{"n_layer": 14, "d_model": 704, "n_head": 11, "n_kv_head": 11, "head_dim": 64, "d_mlp": 2816, "vocab_size": 16384, "activation": "gelu", "norm": "rmsnorm", "norm_place": "pre", "norm_eps": 1e-05, "positions": "rope", "rope_base": 10000.0, "rope_fraction": 0.25, "qk_norm": true, "attn_scale": 0.125, "bias": "all", "tie_embeddings": false, "parallel_block": true, "init": "normal", "init_std_qkv": 0.0226, "init_std_o": 0.00427, "init_std_up": 0.0226, "init_std_down": 0.00214, "init_mimetic": 0.5, "optimizer": "adamw", "lr": 0.000624, "beta1": 0.95, "beta2": 0.95, "weight_decay": 0.16, "lr_head": 0.00309, "grad_clip": 0.5, "warmup_steps": 502, "schedule": "wsd", "decay_fraction": 1.0, "decay_shape": "linear", "final_lr_fraction": 0.0, "batch_tokens": 131072, "seq_len": 1024, "doc_mask": true, "train_tokens": 1144000000, "steps": 8729, "dataset": "wikipedia_en"}
MLP neurons of a small language model. Each row is named by its layer, matrix (up: input weights) and neuron, and shows model dimensions 565-628. Each number is 50 + 15 x the weight over its row's rms, rounded and kept within 0 to 99.
A block is one neuron, or neurons of one layer that tend to fire together. After each block is what it responds to, as a language model described it from the Wikipedia text at the highest values.

L5.up2178:38 57 67 50 66 81 50 25 36 39 72 67 60 34 49 49 61 13 65 54 44 43 64 52 48 69 68 26 60 58 42 88 17 51 52 17 34 48 66 38 69 70 50 14 68 29 48 45 51 59 46 62 56 73 68 27 58 49 60 55 53 39 49 29
Responds to: Tokens partway through a proper name whose rest must follow: periods after initials (J. Cole, F.C., A.S.), "as" after "known" or "referred to", and mid-word name pieces.

L5.up444:60 65 75 54 42 56 31 74 24 64 56 59 82 84 55 30 42 53 42 26 47 47 16 42 74 45 21 66 28 36 56 44 59 52 36 73 46 70 70 29 37 52 60 19 51 46 41 62 86 50 40 47 65 30 23 71 44 42 47 68 60 58 41 54
Responds to: Adverb endings (-ly, -ally), degree words like very, more, still, and commas or "and" linking stacked adjectives, each just before an adjective or participle, e.g. fatally shot, free and open-source.

L7.up184:52 46 69 26 97 67 33 62 23 32 45 71 35 68 65 50 38 59 29 54 51 42 66 32 65 54 62 38 15 24 66 20 26 65 45 56 31 61 49 42 45 78 49 65 45 55 58 36 85 41 50 64 50 57 68 70 43 42 40 61 54 90 62 28
L7.up217:60 54 51 45 38 48 76 74 43 52 40 87 72 65 84 44 63 49 40 57 41 61 19 53 44 38 76 54 63 37 52 60 56 38 42 49 35 59 52 32 46 48 49 51 45 44 86 39 59 36 62 54 64 46 58 46 27 55 60 53 47 30 34 47
L7.up753:27 48 55 30 69 39 58 50 39 53 49 47 55 47 14 53 56 36 46 36 45 52 62 49 39 62 43 41 22 46 69 51 30 31 64 56 39 58 34 40 78 56 54 35 79 50 41 39 46 60 41 59 55 32 64 51 93 48 73 69 51 72 43 61
L7.up829:47 50 51 68 72 21 74 65 50 63 47 72 71 56 71 77 42 40 46 66 49 67 46 26 48 38 68 53 47 65 69 55 41 46 42 19 46 75 85 60 46 84 57 67 72 44 40 21 81 44 31 52 74 46 18 64 48 09 67 48 67 47 56 49
L7.up899:69 57 50 42 60 42 45 45 19 52 69 33 28 50 66 32 58 46 69 80 48 43 34 54 72 53 37 29 58 40 39 63 25 33 47 48 66 65 46 41 45 49 56 54 55 60 50 54 34 43 57 76 64 41 49 64 45 51 39 41 46 28 58 33
L7.up1299:67 51 54 46 63 50 57 49 52 71 57 46 83 31 36 53 76 34 40 49 56 48 51 35 22 61 46 39 57 50 53 65 49 62 55 92 40 27 63 52 58 61 73 63 47 53 43 00 44 38 45 51 48 75 52 55 50 52 67 31 51 69 48 32
L7.up1352:38 61 58 44 56 82 46 69 59 53 23 47 37 45 65 56 37 67 51 47 35 75 58 30 58 68 27 58 70 19 54 47 32 84 54 63 68 28 58 23 67 55 49 62 85 43 34 65 62 43 64 49 56 55 56 52 43 38 29 60 46 55 36 33
L7.up1435:70 52 60 70 60 45 61 62 56 52 52 43 50 49 32 25 71 44 44 49 52 84 39 48 64 58 52 39 52 28 42 70 63 42 49 36 27 32 59 51 57 28 44 40 55 69 50 60 99 45 52 53 55 48 26 51 36 31 45 47 62 53 48 66
L7.up1490:74 59 71 87 54 32 52 73 33 59 31 54 62 47 74 30 64 66 26 52 47 73 43 51 24 47 53 49 32 32 24 49 35 42 62 38 59 73 76 49 51 59 51 27 54 69 64 22 83 20 44 53 37 67 41 70 51 65 65 43 58 68 44 67
L7.up1543:53 56 75 45 76 53 49 73 62 27 58 57 43 49 77 43 50 53 56 37 66 29 60 41 37 50 22 49 64 14 65 46 66 47 52 38 38 71 74 36 78 66 61 36 68 73 41 53 45 44 50 56 58 34 69 50 54 76 43 76 29 42 46 38
L7.up1856:57 83 68 27 46 43 51 35 47 42 45 70 73 33 34 50 44 55 40 48 31 41 59 70 63 49 50 53 36 20 54 60 38 64 52 59 40 73 61 19 40 69 44 53 60 67 56 49 76 37 62 49 74 40 71 78 43 52 62 38 47 61 40 42
L7.up2187:64 61 44 46 64 83 53 55 41 52 57 61 45 64 42 38 63 55 54 78 09 52 30 59 40 48 62 54 08 35 62 66 50 44 56 76 54 56 36 36 59 60 81 54 53 49 73 21 42 49 26 62 66 33 44 61 42 46 82 79 71 54 20 34
L7.up2331:61 48 42 46 65 47 54 50 46 44 42 76 39 54 37 59 48 30 41 29 24 32 62 44 61 43 28 49 52 30 50 66 52 51 48 26 66 58 56 47 68 42 63 61 37 56 60 42 59 60 43 55 40 29 42 72 58 69 78 33 57 36 61 51
L7.up2398:72 49 59 47 57 23 65 70 27 53 45 69 64 43 82 51 34 44 25 51 24 54 33 42 44 61 34 58 55 32 36 45 51 33 39 37 31 65 66 36 77 54 77 32 75 69 75 48 56 67 55 64 38 48 39 53 49 64 53 40 54 33 51 80
L7.up2536:50 49 55 58 47 36 40 42 29 36 71 44 51 74 62 47 79 54 59 38 38 73 57 50 28 59 50 64 37 26 63 63 54 36 54 34 62 64 55 34 67 23 37 78 60 39 21 56 39 59 21 32 52 44 54 60 66 56 66 33 28 75 51 38
L7.up2814:64 45 56 77 71 59 71 67 62 46 63 65 38 46 39 33 58 31 53 63 43 49 44 60 48 79 63 34 00 51 40 36 42 31 71 80 34 63 68 39 51 51 65 26 84 57 47 35 59 46 59 54 75 28 53 54 27 57 63 46 35 61 36 47
Responds to: Interior or final word pieces inside proper names and rare words in lists and tables, such as Watt-s, Eerdman-s, Boll-y-wood, Till-am-ook, and a few "on"/"of" after place nouns.

L5.up771:66 73 70 35 51 56 76 40 58 79 49 49 61 33 37 34 42 57 39 35 64 51 20 67 28 69 32 36 79 35 39 69 80 46 53 37 49 47 60 50 76 30 47 60 54 56 38 45 58 33 61 77 59 31 40 56 32 38 58 29 66 50 39 34
Responds to: Short inner fragments of proper names and rare words, such as en in Lorenz or Koenig and p in Malaspina, plus "of" inside fixed names like University of.

L7.up558:60 54 62 75 29 69 42 76 47 29 66 55 71 74 67 53 42 50 26 42 31 51 27 68 56 32 53 39 68 66 46 73 53 35 51 24 64 56 67 26 52 48 78 41 68 26 24 42 70 60 70 37 74 83 78 74 47 29 44 47 64 51 51 75
L7.up595:47 21 54 53 80 64 57 68 68 57 63 81 32 51 45 74 51 60 48 52 39 44 38 59 53 46 24 44 69 55 50 43 55 58 64 66 47 70 48 43 54 39 22 28 57 44 38 58 87 38 78 55 44 65 44 41 58 32 42 46 28 73 35 62
L7.up783:46 52 46 72 72 49 28 53 36 80 52 35 63 60 44 60 64 63 49 23 58 49 66 47 66 51 12 40 47 44 54 57 74 58 16 58 52 86 23 40 28 49 53 35 54 61 26 63 60 53 41 34 58 49 59 53 51 54 43 72 55 81 52 29
L7.up801:66 64 61 72 65 73 63 53 54 44 65 70 52 44 30 34 44 25 47 64 25 37 65 52 53 69 45 48 52 31 57 53 33 33 53 58 59 31 28 35 60 66 47 61 51 38 47 73 68 20 28 55 77 44 45 52 15 28 37 60 33 67 40 44
L7.up1055:70 47 81 79 44 72 53 61 45 42 54 50 45 40 29 23 50 61 33 49 30 30 43 49 42 52 25 53 46 23 64 61 43 41 54 27 79 59 24 47 50 55 49 44 66 13 54 52 46 57 33 62 57 31 66 25 27 82 40 54 64 42 39 58
L7.up1208:38 48 63 60 61 49 56 62 61 56 69 48 38 42 24 64 83 55 31 60 37 72 40 67 43 54 44 39 81 35 62 52 31 51 69 90 76 80 48 33 61 51 57 23 47 53 35 49 61 35 59 50 43 55 36 42 52 49 52 61 57 73 54 90
L7.up1314:41 47 27 46 74 26 48 58 00 58 62 56 52 51 44 53 59 56 50 55 44 63 54 61 80 63 63 53 54 21 50 69 14 48 44 81 46 56 48 65 24 58 49 38 31 62 45 47 43 44 36 55 67 49 47 43 75 36 41 73 58 56 65 76
L7.up1417:56 59 50 94 67 63 34 63 69 54 53 41 68 64 40 43 59 41 45 51 32 51 63 45 38 65 40 62 34 36 35 42 43 44 50 74 36 53 60 55 48 36 46 56 67 53 73 58 75 50 32 42 45 58 44 80 35 76 54 63 48 82 44 23
L7.up1558:11 43 30 64 76 53 75 34 48 70 28 57 47 45 39 56 67 35 39 70 41 56 40 35 57 38 27 63 36 39 66 55 55 64 31 62 64 49 36 59 03 50 55 52 51 38 38 54 48 15 56 52 38 81 31 55 40 55 41 75 65 46 37 64
L7.up1878:42 47 70 59 65 48 42 67 49 45 84 51 60 59 47 50 39 51 41 44 54 00 46 50 70 38 60 41 55 23 51 70 57 51 45 45 45 56 53 26 50 42 43 28 60 72 36 53 71 59 48 58 46 31 48 42 47 43 49 38 57 29 54 72
L7.up1881:20 45 71 34 67 18 72 53 53 41 49 53 45 57 61 43 48 23 28 71 37 53 28 65 74 53 66 58 33 20 50 74 48 53 42 68 65 57 44 52 52 65 67 27 35 49 34 60 99 40 60 41 62 54 38 37 51 54 54 24 78 47 71 36
L7.up2033:61 51 73 53 40 48 68 54 32 56 41 36 72 47 30 44 37 43 67 34 27 47 39 65 35 60 43 55 55 42 58 37 36 48 51 53 45 59 63 54 42 64 72 29 68 43 29 52 68 44 41 57 74 41 50 37 61 59 34 52 50 57 64 56
L7.up2044:60 41 53 86 45 87 43 60 58 69 38 64 44 49 25 39 53 52 18 08 59 34 29 71 69 33 47 40 77 05 53 76 45 48 32 40 37 35 47 50 52 54 65 45 77 42 47 86 90 48 57 65 61 75 45 72 53 39 41 50 41 58 44 49
L7.up2306:72 46 69 58 38 45 60 33 72 44 51 67 57 53 49 27 45 47 26 36 25 44 26 25 47 55 39 60 34 12 32 61 50 59 26 47 54 44 51 62 48 60 51 46 75 62 51 46 46 39 47 35 47 64 54 54 48 39 51 55 67 54 51 33
L7.up2764:61 42 61 55 65 50 46 86 47 47 62 39 42 45 79 33 59 61 47 51 52 50 55 58 54 55 57 45 66 53 55 59 40 57 28 45 65 61 41 46 44 33 51 29 66 80 75 18 46 48 44 35 46 36 19 67 61 27 61 62 62 43 29 75
L7.up2782:54 64 53 67 39 73 68 81 76 46 66 51 63 80 62 29 43 50 47 21 38 27 56 54 63 46 41 52 60 54 51 25 38 51 32 56 55 52 38 69 32 83 54 42 44 54 52 56 33 34 57 47 26 42 13 22 34 66 38 57 45 55 47 56
Responds to: Adverbs and comparison words just before an adjective, participle or complement, often after is/was, such as richly, more, most, as and so-.

L4.up13:38 54 46 76 82 42 56 68 52 68 63 50 40 67 59 41 32 34 46 44 72 40 41 50 46 51 36 52 53 27 66 73 49 42 38 19 35 59 67 64 46 57 48 57 42 17 12 48 49 26 54 50 37 48 17 62 42 32 46 83 24 65 51 49
L4.up151:63 71 57 74 78 46 42 77 83 64 39 58 46 57 42 32 66 69 67 32 52 51 16 60 28 39 49 53 80 50 55 54 36 35 38 18 49 68 72 73 43 58 66 53 71 55 30 68 54 38 46 65 82 51 64 78 74 34 59 56 48 46 55 50
L4.up929:43 71 52 77 55 52 40 61 42 76 70 43 40 27 55 24 50 43 52 74 68 37 36 25 62 61 42 41 67 33 55 99 16 39 26 36 45 53 47 57 39 71 56 65 69 34 27 27 41 12 35 50 79 53 36 63 44 51 47 65 83 42 41 56
L4.up1029:32 39 61 44 85 56 46 71 74 50 59 44 62 40 64 15 37 53 48 72 46 42 41 49 47 47 55 40 82 19 47 56 36 59 39 26 53 49 57 42 40 37 69 51 45 55 32 45 37 80 51 52 58 61 39 57 48 64 69 47 32 35 54 49
Responds to: Fires on a hyphen or word-ending fragment that completes the first piece of a multi-part proper name or title, such as Al-Wasl, Marie-Armelle, The Thing About.

L4.up851:39 40 59 43 74 36 50 92 20 62 38 48 47 52 45 43 45 49 57 24 44 58 38 37 57 30 33 55 70 55 87 46 29 64 65 62 60 56 69 39 73 58 73 49 51 53 68 39 58 52 40 67 47 33 49 45 46 52 35 66 28 30 33 82
L4.up1025:64 32 65 62 60 24 62 93 48 59 37 45 45 30 60 66 25 57 26 36 60 71 25 65 53 70 47 58 80 46 69 68 30 75 33 32 45 75 49 51 66 43 44 50 33 55 45 38 85 53 70 59 43 51 46 49 34 31 48 57 67 63 57 70
L4.up1363:24 57 38 57 53 32 42 54 52 56 51 56 47 46 58 36 42 47 66 16 80 51 44 36 44 65 22 45 50 64 61 43 60 52 53 50 42 58 36 45 40 28 44 47 48 61 48 74 61 50 51 28 70 20 65 55 62 55 76 48 65 69 63 51
L4.up1603:47 50 35 54 50 18 37 79 66 44 29 43 63 44 38 49 66 65 39 34 68 84 07 74 18 59 33 47 59 50 78 75 54 72 32 71 53 76 69 45 44 51 41 37 36 58 55 46 82 56 61 31 44 60 78 67 70 41 64 56 62 53 55 61
Responds to: The last piece of a modifier that awaits its head: -ly adverb endings (poorly, similarly, popularly), "and"/"or" joining paired modifiers, and nationality adjectives (German, British).

L4.up543:54 70 33 70 39 41 35 46 52 44 39 51 25 55 39 61 62 70 47 31 80 34 40 50 43 31 18 26 27 42 75 50 72 05 60 47 33 99 49 73 65 43 29 27 51 46 51 56 39 64 63 66 60 29 44 56 50 44 50 41 52 45 34 50
L4.up732:61 72 46 20 67 41 51 61 30 41 58 36 58 76 70 59 61 42 23 29 55 41 43 55 35 29 32 45 51 51 69 58 60 38 64 64 49 72 59 54 43 38 30 66 40 54 48 55 29 39 49 33 44 40 41 65 58 51 82 59 57 51 40 54
L4.up1606:50 50 42 47 39 67 55 47 49 59 55 54 76 53 73 41 62 52 59 31 45 42 58 38 61 44 28 33 37 41 51 58 64 49 66 37 56 41 38 35 37 42 81 89 45 54 41 34 77 23 60 47 33 86 50 37 58 64 71 56 28 59 52 26
L4.up2741:62 55 52 29 58 32 44 46 35 46 47 43 54 97 59 55 45 43 50 40 37 49 42 50 37 30 41 47 48 24 46 53 52 58 48 63 58 58 56 52 60 52 61 62 38 69 55 51 47 58 20 69 25 48 37 73 36 30 67 42 54 66 53 34
Responds to: Last token of a date or time phrase after in/on, such as the final year digit (in 1963), month names, "later in life", "at times".

L4.up612:69 59 69 60 30 46 62 66 35 36 39 56 65 45 50 33 48 48 74 51 33 49 66 35 40 58 55 48 34 55 45 52 29 55 48 83 37 48 75 53 63 48 47 53 70 56 56 55 58 29 49 30 53 48 45 88 45 54 72 39 56 68 23 57
L4.up753:48 62 69 66 37 44 58 52 44 40 27 43 81 43 41 55 44 65 71 50 55 47 65 43 36 41 30 50 37 65 76 59 38 44 45 40 35 52 72 45 60 33 39 53 53 44 48 36 61 58 30 48 55 36 43 46 52 64 70 34 33 59 47 56
L4.up2116:24 51 48 36 70 36 32 62 83 76 36 46 58 84 71 44 52 52 36 27 50 42 21 44 43 32 50 41 68 50 85 84 46 57 08 28 36 59 65 44 28 55 74 49 59 41 26 45 68 63 48 48 15 43 81 51 56 44 39 68 77 61 59 60
L4.up2170:49 63 74 75 59 67 36 80 51 79 28 46 65 48 46 59 51 63 52 29 39 45 30 58 51 50 37 60 67 46 52 63 33 49 46 49 43 65 67 37 75 32 59 61 57 33 57 45 92 48 55 42 39 34 33 47 67 60 49 55 40 69 35 75
Responds to: Fires on periods, most strongly the abbreviation point in St. Louis, St. Augustine or initials like J. Cole, and also on paragraph-final full stops.

L7.up1:24 31 41 56 73 58 21 43 28 44 54 25 67 52 50 36 55 18 54 55 65 32 19 49 60 49 49 57 60 52 57 42 35 79 59 40 80 53 51 19 37 40 64 53 63 33 62 85 62 54 34 74 62 63 53 84 50 52 43 39 71 39 29 56
L7.up64:55 61 57 68 59 51 59 50 51 56 22 33 59 46 41 42 56 35 59 26 45 48 50 43 55 42 38 48 49 47 59 65 60 41 40 47 41 67 41 57 58 42 48 37 47 32 55 49 62 55 39 63 56 92 44 52 51 56 49 68 27 43 19 58
L7.up119:41 58 55 49 45 36 37 61 52 50 56 43 93 40 62 71 60 45 66 19 46 52 25 64 55 38 52 30 41 42 61 28 44 71 31 37 68 39 64 77 44 55 59 45 75 24 51 47 49 54 69 78 67 32 84 36 77 64 39 48 60 64 35 38
L7.up382:27 49 60 52 62 64 40 45 36 68 33 36 55 86 34 82 41 57 56 19 34 38 29 54 56 57 35 52 61 39 49 69 65 64 60 22 67 52 63 45 51 59 85 54 40 24 28 46 78 49 35 67 49 85 74 57 41 36 24 53 35 64 67 61
L7.up518:70 40 57 65 59 59 51 36 42 63 47 85 67 30 26 52 55 33 30 51 38 26 37 11 43 51 50 42 88 63 40 65 51 67 41 40 40 85 59 39 40 56 27 38 52 13 57 63 44 54 29 48 57 65 60 42 31 71 60 17 82 80 61 25
L7.up697:38 57 67 37 47 90 48 37 30 57 36 49 81 49 38 31 32 51 50 17 57 46 49 63 75 44 35 28 63 47 60 43 49 42 61 58 49 51 46 57 61 47 59 56 29 41 61 72 70 31 33 60 19 84 36 47 71 67 55 50 46 59 44 47
L7.up832:41 45 54 39 31 51 65 68 70 39 51 67 64 31 55 26 60 28 62 42 39 55 49 43 53 72 37 60 51 49 66 55 47 72 47 66 93 46 49 43 52 50 54 53 69 16 60 35 72 25 41 42 49 33 51 27 30 52 62 80 35 49 40 51
L7.up1280:04 58 71 38 69 23 49 44 57 51 54 53 67 48 56 59 63 40 39 53 42 49 53 51 39 57 63 18 44 69 63 64 34 76 41 52 61 52 62 47 86 77 45 39 72 50 62 21 44 24 40 61 50 37 33 47 35 59 51 52 65 29 48 43
L7.up1428:51 32 69 58 60 55 65 66 27 92 50 63 60 44 22 47 63 51 43 19 26 52 42 29 69 61 33 38 84 31 50 45 65 36 44 54 47 51 59 52 47 42 47 51 55 53 43 56 39 22 63 49 61 58 22 61 62 71 32 47 63 47 68 66
L7.up1557:51 40 55 56 54 73 48 44 30 48 57 80 48 69 48 51 30 59 51 55 49 63 46 51 80 37 63 38 76 40 28 66 47 60 61 42 55 42 60 24 64 58 53 36 37 50 77 61 57 39 47 70 43 67 43 58 53 66 39 60 61 80 31 55
L7.up1573:47 54 51 45 48 55 44 63 48 42 28 52 60 36 36 44 34 38 47 32 58 54 34 61 27 51 47 46 68 55 62 59 36 48 25 24 41 35 81 48 49 38 67 40 49 25 45 54 52 44 38 72 51 56 54 80 61 56 60 55 57 59 35 65
L7.up1739:12 24 46 56 81 76 51 53 45 47 66 65 75 61 41 45 81 15 48 38 44 44 43 62 43 50 69 53 74 22 67 68 52 50 41 50 41 40 56 36 58 61 55 60 84 27 53 44 60 57 51 51 43 56 47 22 00 42 32 47 48 49 35 58
L7.up1781:32 72 51 56 55 50 62 42 61 72 50 44 79 68 41 40 50 26 39 26 37 44 28 62 56 24 52 37 49 50 83 51 54 44 51 60 97 24 55 50 46 41 41 62 60 47 58 56 48 41 53 52 59 58 61 46 70 54 42 56 36 65 39 59
L7.up1820:41 72 58 50 57 69 19 40 49 34 40 47 56 55 48 61 51 41 46 31 29 70 62 60 78 45 44 37 46 23 28 59 62 71 54 44 64 52 69 52 34 61 56 67 55 42 54 50 41 37 76 56 47 49 32 55 47 66 15 31 45 74 54 26
L7.up2002:41 31 58 51 32 79 74 52 56 44 53 64 79 31 45 76 28 59 36 49 51 73 47 43 42 16 52 50 69 47 22 88 36 52 58 53 67 46 83 62 66 37 58 75 58 37 57 61 73 45 35 69 59 51 41 80 44 56 64 48 35 54 50 46
L7.up2604:35 65 78 32 63 66 30 49 27 44 31 51 32 39 34 50 42 38 44 48 69 46 48 62 64 44 64 41 35 40 21 51 53 62 54 57 58 23 62 23 65 52 57 67 41 45 30 40 68 53 45 54 58 65 67 84 22 83 76 60 35 63 61 64
Responds to: Periods right after a single letter in initials and abbreviations such as L.A., H.V., M.B.B.S., p.m., plus slashes, hyphens and mid-word fragments of short names (Blvd, Keble).

L5.up592:27 57 55 34 36 37 47 63 21 60 55 33 58 71 81 31 58 51 32 71 29 56 38 62 59 71 43 57 32 50 71 59 26 37 30 53 35 54 46 62 39 49 74 38 52 60 60 74 65 40 37 37 40 59 47 43 51 62 55 60 86 51 61 49
Responds to: Fires on the token just before the year digits in dates: century pieces like 163, 201 after "in", commas in "May 5, 2004", month names.